From a checkpoint of a small transformer trained on Wikipedia.
Size: 14 heads of 64, 71.1M parameters.
MLP neurons of a small language model. Each row is named by its layer, matrix (gate and up: input weights) and neuron, and shows model dimensions 0-191. Each number is 500 + 40 x the weight over its row's rms, rounded and kept within 0 to 999. Numbers have three digits each. A neuron's up and down rows have the sign that makes its largest values positive.
A block is one neuron, or neurons of one layer that tend to fire together. After each block is what it responds to, as a language model described it from the Wikipedia text at the highest values.

L7.gate67:433455503506540514482459415491505458519538439513486515516467502531523471525492532475505557528504562497477526447521450487498455481496498501496469530522485575382559482479497555525490560558544571506515456521510470521529594484394441442550481489592501542520463493458467515482507492397521571496515574473578519483530488517504554492462500488511520568455582506444475517543550475534474481526497494453450528507458482524537535542499563454478508535504560536495507517464494450450471537587559532469507555419451545474426465485465465423463482475534526551540530535543547503534519522509487403494
L7.up67:411546558540532484527543530518550444548530457510485555443452511500501510502474507562504492494421548490486486491508480495531507486440583489536506559574481567489506533493493546484556501474534548504510488475539535449451506453546437497475544514499468511464591521456521540544555561431470469557495499504561506491429480482501489513467473483503600460584499537452475578518530475517517447524474473491491479502513484504496565500486451582484435580509524504496528600462487476462514563570508457477520502462488520473507465455448474477465556490488555523556462531531529516554447506546469467496
L7.gate456:517465533543537564482404421482564455482500416445589462482451509504517550549461486526542479467533492463478411445479415507545442482512528496413455497519417499453516499502490522494491476472533460456467520514543468443540431497526449558487533476580523503487480511501500516470603503529515465496498420476551568509483470493517488477483570479527494510443604534452425580482500512539546436522475533540434495486498446457504487473469506522491462514480500454519474501451554442490495552565541473544490511467546447530462520487437505449519505500560488415515471572449409504482432412473409481443
L7.up456:472475541561489475502557505471553457584480449522499498413449478448479488541510479545528533409475473458454463484497514467494525511544511512499573554527507539535470530464493508540475527572500564511419509518547554508506487509512490496528513520488502515483509529470491539463545541465539549598453444497489453571523522469552508409481503450480429475507529450478490490522474465477476509488574512565489505534538506546507530522465542537521506513517539460522521532540451528484520418543476470595453558514460507488528496443487527518400539466471530546500531540512481559521500426485446483476
L7.gate961:444485571482510464481505511529479433456520406461533460467388477486502518537523531542471499484428513445426526486513515532437554494482526452469475479460506521490529532442525517517513522551499445494502521464499485401447508468501457468500521548511508522471540511469462502446537497537454514570509523518560462494535434504520491531502527473563468475494563512514440523390534480577411447498524492511531606496516453519462429475480545476504458519457536558473476561458565497546575535564537463517455592509516545502529465426452524467449545402475529448590459545444529490462487528465458467501
L7.up961:443473527545473526477472510588544501542549464475537415531452583485518537567520495599571478395486528441493518511492415489497475482488514601554468504498491435493516496438478504521453452455442533495501518557552544504460493498494542506503560551486541458495498540502481436549523538477403511512527561468464422555545443436483516463472505516522439463516478555534464537440522564506577520503471480524518553483415466498467544474595466522535513545541508503481530461483476535541489458594535509525443490507459502509452431523518477511507473460471515564525433591548461466443523502472476436478
L7.gate1198:479522513562516477527496457523553521391460460493478503481561471600399484499499470470480486406441487578471511423467455378464537439530457525514432540494499584461523514521467463504573522535467520515445511493520532530527554535550554409552529477499489490461577582405470471514539502483454497536463475523476444517515452424573506578465485414517408458514497501461518543466541411532496496442520537494460503523508501473479452502456447446494444557519500437502522529471482525520548538477488529461503553506463519470513470442398477545444555501511520450570577619483482494502539506499426543508
L7.up1198:540488549504585494605454418497509475507523485535559439490454582521490520539537525504419538580488559532501513545509495525533489516440503453468500491469468509525469490491515550480472593554484514456528485543500511490491543481523484451515463495575500492509520488506461559494553558457576456511499453494482552545437496477546511513465553507547446463477486528461523517459479490501520462513431529430524482499543526566453435448504503464500436467483554438547484489516509460503513581479550534577526536509545512501496580524468506459481547515512521567614606549471443472499491516514426522496
Tokens just before a year's final digits, such as commas after the day, month names, and century stems like 198, especially in biography birth dates.

L7.gate26:515482541472543462473500480514530524568584410497524493522494537453452548533496558498451526533522460545454485487461473492477517380553522455481490525472515472535529503489502522421488552455480494508481430528480509473461487532551540482529553461566522510473510488534482533554564508531529452531550495499408502419470498507442525554511526425447473506479501522477507477452463467521503433447430488519548523531488501480489461522504493539509519542506517506554437514508531501374443476550588496506465513446491509554526494434436525527530527559524482483522506536513422553446557484550583456537
L7.up26:557503439466469476468536578469499493485481460507456473486504561476480463530491537511463532484399418456525465466515445525444504468497529520562450527402480576464473536488491437497546539531507472566518501534539447517571488482459528515505435412448449489482536510535508459478504480536505488475476479481507522485583539554506472581504495541462552522445438573533487458555503549545442557494514430463392577446495555569519532526481493447564542477475486510502588457397515543560512570459517478474449546522489489497506591538545551483522532465439532545453555492562549463446450529460480513509
L7.gate134:439435464465473493497502470570489452470540468556560509518497589467501507495551446438426514462483531462468503467513470487536523462493575470525542525541434528455519431535527416488496530551435480427487495516514518445546497535549518502486451522505503481518481468538550570586499483465474419570564485546451520475480541486505519485428509553458523482512498577534479519509484547474496473540451450490522546405549556605506507446491407537556477501476533480567488441462565479535491519552548459525467551517533465433539540525434481477504485541491476538458516472518502521453466464564497495494
L7.up134:491519486400528490555484553500480520536545485562556486464476567378513492464522571490443527487530504476460487468456493498492430516593518464504551530476530469477522492457442513551525545591529521548565576481566553429502465461492496565450432509541490498518475532475503469559498508585527544532436526417519575514468488531533569491436451537456447510521469518521499390592565499405473494484486456475505487454480485431519538531547514539499577530575466456564535564511501494545448551531474515473492486463486510521478528491540546502469504486503567525523479533489466486474491556482502593528
L7.gate400:470504470525423482567555479454477468498542539485499463548522615489448451491496565466456515508448551465545514497456489497571553453492499553585535562506537524478526490466484543428492509564522491514514468481519507462517428564500497534512469519545461487426509516538438427479519557544481465534481474450505594446492435517512540487496499446447480481516577547491515540503495481567549520493461506511465473464529540498540525496470480520499510479449484530478503512537534481478484538514552441457555544452488553508499551465509505492554543496477560535433552469577503451575514478442486426479
L7.up400:452530531526496471549524512507530541564520519434503541518494441529484453462502484441535477511481458492607440539553449486559605515506496523476465544493437467511528543497464493565531469517567522467499476526444554500504413566407498590505490541475545521526534506456442464456529499548486520486524488527509570420536479524547446458509558469412537478443488503475519506475536512576531422456464518536511495461467558484459523555446471438472459522549518520552518536564503448508446505545527498502562541563501508511487484502471424507584499485432522475470494475515437476461453490493429528479
L7.gate1295:606497449473471582468491456516429532512495472496512495593508517507629483477467475499445536483467559408451508466495493445535508461515472526537421462488487588488434537487554465542547525519475480593549504541515479442458492437479597503553441482482518540580511549470554544494577492447504486487492450555563509472513479434558460478507556519468448473516412472488481529480444482590548471378385436522545421514515506570552529485474545459539475506470524555458504456514510455492438568528563434457434442523470492534499490538449495511508545477440452485441485471541440529444501462511507517535
L7.up1295:528553450478508496570470439521451509455415430458541522534444509459468541530531531487508522514504546404547467432498528534458527439537453489513469550578515555522481517463523454510436501504497512479516512529493547539505425526498572547497461424484477484496518456490522535566533536519478547544474488500520519480557574529522537458420467435497451481537491542535489549541568465570503510452489573553525559430502518568530549502513536458528495416548512536552463523501508427421427498487543497525453538458596562561475462557454472481504502528419562483477588501506490506481455528509509483464
Closing quotes, periods, commas or table pipes right after a work's title in citations, tracklists and tables, as in "On Reading Heidegger."

L5.gate70:497580532499505490455498496510466511462531498459440523549482427511422526451510472556501481469532525490524414521534551508514535511505499525523448516460464475472531449542498407514496560462425552476470469481464439527510508497495460487522519531471446495486466434537513501530547479532475405461532480483518413553461438528522478514479466510572503497482546526424499482507544459488552510422517560542474570467413508536509468525526512467548480562480496536490454588502493526564447463566462445498460502496471503530500557456405516529541529546526457526505489470550454511527529492388465533426
L5.up70:490461459520540558464471452486429524475440464452473533519419491512426479470463479552452511496522463550448482473515503486505514477496533458482533551532521530612536499449556505542413520479479386508474498499456529533439454544530439452480533555480423409499457439509510475472532525517560502499499495451449453515459484475554510555415465472561470503469494520516379523501554396556520529467483490457483580582478530486485483485535551486492402516491480472459501477514490515578468514442485480554468412547457452537417524533550579519514496333528472503470464535549516556465496501480447474533
L5.gate263:479539454525503498513459492470507496455533553437460569560505495511484522513450474468434556518434539497535514536521484458493479483513477458570516559491462487527517579445528546474465468436513477519457397539514571462493438477526565458517524524509511472524505513489415547484534461497532441553505513595508479443482377451500476565461502493501512423475479501498518480488507455539491575501389476507455406449500458477474511509588523499537512469429452584496465487513460462525511499535489504500528421481440485515496483478481543507553506451457447488434542440518517526442500513526411473521
L5.up263:500496498490485472397473496492522428421588463486535513517456485510503478561503522482486553478550448485467479537554528503485485483470475534557501509476463385477480406486458501455408468513458450556473481547527529514566498500552508518503473445507547501487533522523511447552515506463495442509566529535462578542479548522522484498456508495497457512612478544534520508504509501460476543521425521465478485514521544514563452435531482511524476536500473549500513494518540547606441477556510488569471500501479501484461550474493534486515552417528505527537589498501444519526480547525513481517
L5.gate555:527504493527511492487538541535521447551473486540443580543551551499519452523492542478459525515485470498422444457446505481545516454525383449531524542546514526520532538511537538466465439571443465587513428499530473505491446488490520533466572553535439534588528536479520558549491472517442398532534495508524443467460447474490482472586473572565479480528510490472504486500493483449523522437440463553592524502501499500425477467511455531536487461473484559536498524492517499502504511492526511515548450502491483499589437578480529441590482511490489440445495495614482571470472511496445502507
L5.up555:568464480463511504518500485551557498481599515434456556540511524462439465485492430467500530482496521465512492552545524514545510492517456544467553516476477460528514483515538499526456517449439478481484507525555581475564435506587451479433522502522492394527437428544487480535509487527530411496492444497501442537485491563529486518510421458513492508499458481504475451628515481455521459556462527462498502490507464539521394440491471519445532492425546526473541556474525489603502584539448527562532510479510507519467503528449527464555446534493605497435479531445449430529488535491469495499
L5.gate648:508502550539470473522480551479411455486432586481454490504550436550451463562470475420501499554510520620509521435473466477551511448511532466528484545531417497543568473504532507494467498479564493532465486503514528474505424454498500520460488495462490509536552435439439499517476519450426485504521526523474497464479436551444480495539533568568585488518574546509581492425561481551507488522479542489501519414510513585518583487464520455483461476503526508473482481541509534534511505599523472486578513467430442488563497516465508532578492551533441471500491450522506553496509519482490486481
L5.up648:511515470513452560434500467463490564543540515516475461563516505471478519512536435595542565556532465514559406557513501515467529515458503476567559496486461397523523469507521495559512501429481513476431513555456504545563463404544556473513560529427519499458415465468481482551561547550488473515598544536536538471498534520532457446476477512602481508460523545481552487567487503532517490494523420510415545468495511541444505431512577528485443500521512474435501489467493561525493512435485538497446444481469496463551513459481459557516512508421514489498524433439504420472473549495495450469
L5.gate794:471539544474532533470491483412507455543484504434553547462507535528486496428509475455420542544473457495501477475452422491472473551537446559527498512531440509491446613505520490533481532471440505520496501477496510458465507526470455507492586527489468573513516493415490515466531478495517509577409497557541467588527420477545511579451479499461507473543525491545519470482467482513416446488469519426512569507465535470450501502454502503568415565467462559476505527541497465571417536516474510486513481508481489456474526505448504517538454452511455565426503507532440517522553438499480444536
L5.up794:475507524508493490515491477450522474653475528486527520474523484455464491476486440485488525551465466437514500486514484476489541512481490526527551504473516511542477520489519586483484495443468542423524540515528448476523441563515438497454450510496463528449543481418490509475535452485507480562424515529533515592523474475593550558392502534500453507486497512550522481499506523460452440513465526515463552476473476576506493489453508525489498557478519535443567537539564485533438496495450522540501505552459467473446506479499499461524478380521476532434520471536525435525446496494466400547
L5.gate989:558448443521545453539456518607483481552537501494519478589479598489423492485512513464506453500547514491509452486471520476508466463491543433583488537517435523474456524482501509480525443468555512531436494495580470552462516521489523480536550539516602510480523484536512537495461467474473500483589484514569560432556567525487517466492538530539495456462485511528432443463512490479486449513471469484527498537478481409447540488586610483512465504545531536481449536538520474478477534492505526470480604483497503543519501439458503507538476528486507470579571489513543494442532563465535436443
L5.up989:432536469468480498474473502477590488543524512449541564503546537369474522563483449471470487563474439485501421443533512429494482515569475532523466445490452426546498448469478502428506480448459455517519512538508391544589441494499519446374469568512456508448585547527478474498459477558473450452517552421522488535515525485531459532516451490515458464520595476483461519447479527510471515506539511482451493460521493471505588489562522559474489499514491554466475466506477538506558481448434502539502494497457498447472483456461467422504531444448523489533509417495534517468450507557474395481
L5.gate997:500544537522437449517476511454537465449481485512529500461466551397438570601443585490466486517491437465444477523466488524447503451439507491519489516470503493568488495532498535518488544583496521530489468531442521540481480541547434448519522544480522520499514481486478490503534429533466462501567487479525496533515501483483485453430472524477456487479499574579428495530424450499464512531500510502455601542500560480564538530531500511475461470462487492499481575478542467563516447634511513451500509522520562505468500499461543471507521493491608565486538455497474523425481599551475500525
L5.up997:459490542440550482524521529489448507456549437562488555535481505467447552491407470469456484504465453486492548497501532452431483523491487525466506477444419487435544537520505493500474546541559508529469505571386468444484477451484462478572547530479563565459565479519495504510519454513473486557518403511570469566482500459510458420519478515532470506456520493463497521489479518493510542487439419523497499522542526527546448505528417511506554455463391537521571487525535518498387477490477474491478503507571402445566512533577543510542460499556526481537551552484484511527461416530485570533
L5.gate1315:525488589473519557579521446500387489535479573594533503543448590517518476479484547541515530469464503595536574441528498535502479532518533481497513482474566420505541498536527487523514463528517525536476529489508520544496459504495527458516538464439533530509584608411521468479537523417441440498553554532524559497549493482513448487530555494507543531532565464443468404506494517535463510486535472451545449417540472485470444554494535530520472567519490520546535549543493486516557513446579475498523511463440466438541460565484450517494467545522563491533487531552471511535481479439495547544
L5.up1315:464556571402534487531508527542466520532455551549551498478455509465536428530515466569485484500462555536471550503519542484477497552576490544494532556502442556407475554503470534508535530524480535569520563485526452545483386542438498502564558487545578518478566541459458487521511484486408524523602545494459577503483466461490480567522459550469498508443489504479501442477441564523480494478408474505500473464537482475504586528516495465465484546549568437483549521531539453546422542585482516504476543512471503446539501498475457498476558550500533404545486479474501509393486530461519560431
Commas after the day number in dates (June 19, 1957), and final pieces that complete words inside proper names or titles (Cupa, Labа River, Nyrup).

L5.gate101:545454484482471485490469416473448495498494527504520453510505454477499466506443507503485452557486488438509455456535442468599522440463494488537495476392503520503497477460548539474532489579432480494536518520496456461407495506496538537589466532524510460469426517464512564509558544495533597504519443502470520458459456522480537496532530498473509474541449492533470514492485507504530507568466482435484503493436572494459348499475563474492516435513557483454578462539482493445454506472530472468503503485486601637469512466511451527485579544508439487533541531525481527502483469493519459543
L5.up101:523519503459521424526500521535582520559476481500552464498517537499465523490569545516509480479518477478578472520498496441527533474470505491561473436535490492423483523543569484523517509482530498547409507518514479470494462537515512509518509455449510473451552503420483549435479434470603511492527499505457482459566533540533568513471552440431430462495488488532487503443500477541499466518512520510489572480486507501506508501513537443524507515544446462532484491478516482452425479486555536500450459502519487508493463432495550487481434549463465548479509483527499499459533425549534506515
L5.gate106:477533475439513440520492454521496581533538519523541467498513548475421528506457620569509471510565512490549465510497402432542517486513493467525530505466474522499529536442444508566501502575532533523533485482520489463447457519549517581606493502480504509487472496514479457508572534452526529482491444510518502527478484569503543479469550445480507430508431553557447540535501519490513502549537469459470507603459558495489464556452503480498551514535516488444583601446474458396493537428577519528477557456572555584513514430481529569546543500514484564524485534530506556510577471532511518483
L5.up106:547513510426546446518520511553467482513500444533521551526487503456457575494498541485578525492399514406514480451524461496541529475446516564485471537490548543458520532563473482483471443581509491512522473511496468510539435549538502488510552434494479455471488469516554528439510506514501548533473523433539515483543511617492498467460433478524484518451479451505523495466499500430480540538491390476489519462555508561557452515500490506506536446454511471526453488488530448470419510496523439459554497512562451532531496480475602517532523456471547470529480547598519467508516462470567529508
L5.gate628:547565454506560539465576474443563583498496539469492516458519545506395463553526521474484472527506510516503470583563488528484563423433540444520527480539483464445498495532453458466517567475438487450460500401479512503483467424464493462547522566547513493542493541524448508562551544564494494570511492459490521564431467485428475510507480422489479518495507479506505566478504530535478521493538530467550534453532475451494505537479540427478527479469505453499530452536506478518477439584508528512508491373494454479532530449511485493479493484488463530514468472456569466530562561521494466506
L5.up628:479494506463581517458491469494491525514528468563437410581391432464500429514428471466463495487564492477504538426487535464559482484540501566503556451479497481533465509473502501454501577464507475499560553557536525486498544495493477516492487522542455591494400495489454499512546540510449504562506494495517478491526555565434479569480512550478495441534469514534554546431434494545557538503512515498456498466434530504471509483499480475545528487531465510525424500530500529532461499564493491451567500438518567522524456453497508491469461531505572564545471497489527537463507466505472508537
L5.gate677:480514515501459430535458535548517555466574538484521485523547490376447493503482544568471514542547526456516507478530518493531440490440510453582496542508447547548508527516489434455585534488484458431503441472559535431448453499547439462549554474536508495496524499522415533554489484508531554522458510497461511436481438505481517458470527503473573480443476526515447487488596546475543526485516495575560509489559509409474451526455546493516525499503510519476486429557575577549527535576517453471502498488480467528519571529556504488509516516470507495518476473538478491531502499491467393547
L5.up677:529487565461483482513547526517521544480533501483500531568549545482476429600455561484500477502479474452531470425539530453502470496439484492557537542496497502524447482484469437477461402533528535483405582464537514453449427514566449473548559460497486520489461504517530530482521484489522542506465509498500492507455497504511522565509528471467501472499495520545471518523427478467538484449447511543599467546500503567537500475463562454482520515541412479500552490503535510461540532500492451522513549498504548493496527529458480449545496537499502509517485534450460550525529510517444485515
L5.gate792:444500491467403541535528466436588489451479526496508498419454473541465437528519482524491482534496482434529428531494471482465489464558465572473501504471525528437446465458441458510533517482447487503547558433577471537481462503480501495533514480580504528433517434535445543484566559540522534487554569481486554490423504483556511428556481485457485510494518484525516525510555442515481454552462430554533508550482452466532449462532555432434494514480540528483521498490484500459530449508483421483501516483501476418509538402523431545424508477445491495497524462506471516480448527473495396405
L5.up792:550510517422455576477560531515460580583438601490477483475452541469480433528475425529559521558466466459477501441488445481482497471423483474518531525579450506527521458531473523502459531470531444497536548428371532513427481564422460552457542519500521420516571476532477551558531545564489579505410493485456492559482531545525496524555564542481470453530509427501512541496522523479467494502539443569553539528496451499441521493501451485443487460429472511433578460469514503494504544487523463513425523519446518528525534537478405539524482524488463521569445436510452519512458505498524521514
L5.gate892:514495521459530443580445406537552530486449535455532476522462526529459457478539520509485528504450455507559458469453440439477451536495472507550490396489493534534503430584485511474513524449493560437521460534466588555494467443530528442598532483502508542521478555462395554535517514467430471505493505461473463458481508469563521462499501481476524552512500488575520557497451496502550544519467457406446492529436525521515475498545494514583456468463431480540579466466523492461501521472488440442552533507448530550525570481531534496501478515515492527448451590477439477532508492530487502539
L5.up892:461469564496443495555547484542573449471471553462441476545522495507483507509513509522522543552463469522533518470578514493471485531483441487586514425549541473561488459430408411509487563523454493459511479520514551556449577436555508423541506445488477449475489491446523523491484583476423539490521530460489462507462486515518521466485504506537559532514496477523472504469511477497522562505530457536563475469413536511496548528463549505516513504474475507520488497502510559489477457459482461508603514514407557544537544522529466513522502511525451478467477503506524442525482497463529402596
L5.gate1155:522527563498488483548630530516400479474532581588478501456522524549536475440491588512462524494536474501507469494486459555514513452462541476561532538502462459486520455563478444517580561475482463510505470356426581533433552586471514504486443486559534452559455529451423516544458530508496492530559522566521464488505413502494534509482518540459501461518472515452464468471487508461544398457460469412539493492506473464491489520457544444505530485508511513533575407551468482433576508477523529488528457469520479512497568532513548539535501502496499571462499416513490499522508550597582462508
L5.up1155:445457532545454489445490516495544475439490481528478475539514503536439494518460468494520410471479447503466579461626474487496533483478487472586470491449499511466466462484486435510430472532441456419558530547460466527536401463468434547490477561463508491538468480588461518522478520507560543567504474498473478434508544534536486560468467426426545523514505437509563532515438444469489476575520477467460475429448560490422498505527527472452499559428463528558458483542523512539436465488475474534522477493530519542424501478533454507514455495482510473551517520539568472536531444529521567532
L5.gate1233:514549484534547517505466489551541536523489509486532474507489438432515427597524561568488553526430481488508430514473490507484559481489499450550533484548490559469512517515516513465509490539576504496550549520474460532441549534524514572555452436503557498483518488500429562495602479528523498458444494523445510441512521479519579510467498485475518540555457534524477546504515493477516463539506418477441513441507526471518482596506530499519483544490424427503514475478505494482489492450583530543482513497537577488506467475471514535569522478490516488526502585479503542572491458546530493495
L5.up1233:488472509379558498493547560524526463450494492484467535537474529474468536533471494531535428561499523500469528400495506460540495474528523478452488435479520597400524533520531564451460542572504528468582512464493552409505505512486497533501575475555448519517432493512527444499472503517447534500533433579544545513502495468487458581516499443458500490534478494472440492498449489467444457503526439499446493496474519496433470463539486545506487539554502548458513520562511494424451463504502434525502483542532468492525571533522564520496510478496504536528472509523503543465503555509572430488
Closing quotation marks, brackets, and final cell values that end a title, citation segment, or table cell, e.g. closing quotes before a journal name, "| 0 |" cells.

L6.gate36:519537436485454502454500518485501469514490521508473450500496518492486477446483514561452452520510568526478539524452495484488472553486403472526538466557463501578532543497541458460489528475413476493487480544505444541487510411559539461541457546495556513513481521580514457500507528506485471460502542500552465516600510455471517495516548444513488432494509484546531490434480464522494493597487440475473574515458563440496529486470484521505409468475469473494488512510507494471443525464521480425451535511396556490512421527463534422523456436484514536557467480528508483505503492440455483492
L6.up36:425509518530533486478447584551470485540563442532463525497460443496437516541475491527454539548440553445541442524509505478559520522443543550488626504543510472528529481476497435452455500456457503500488527584488446497446472442536432489480498540492461485527419455493459479497478529471530366496481549428490440536537454539479502476467449496504414478496596487536415546498587496449473555508525479572485523529538498456540485494512455512479508493451476522519503486445511492491480486493486468505471474535460500509460528472387476502619484416486567478555461494497503511448461508457494422494
L6.gate222:509535468517502472511502542541475500538510563489461430498480538545430522571363490502526454545478506500610451449493493433474499481481520506523468521516472415483500488508547452520531557426467486530501511529553465525463453484533478487493517479520511468466519485548489535480486472553488443547512539433577470465521514535513492482461509554555486476506533533483464558448532521469519502493490490457515544484459494536459544515541504522484528540489440500531570412490495477490483558507503552582488513510459419511482476521531506547463479458549561422528483507467513505494464491425513496426
L6.up222:533519521499497534447453493541521564512545459448507531490463524524475508521429514479569454508499434445506501474465461409486591538449504452488546508569547508538484577491530459528541556569511544519519480517525456448462485536534552472492412494446543554456565519436519579494463401410536550499471485475487416528564534484524494430517490515512468526466577515555466541537526415532523443532486424565528516465527449489451487510511493481492516496549577515540472481489527403520451494529490503513378498529471503522533442557498526461444563489505490520535546502487543475494505495451497560446
Final pieces of words split into several tokens, often ones that look like short words (a, its, more), as in gener-a, Un-its, Tamp-a.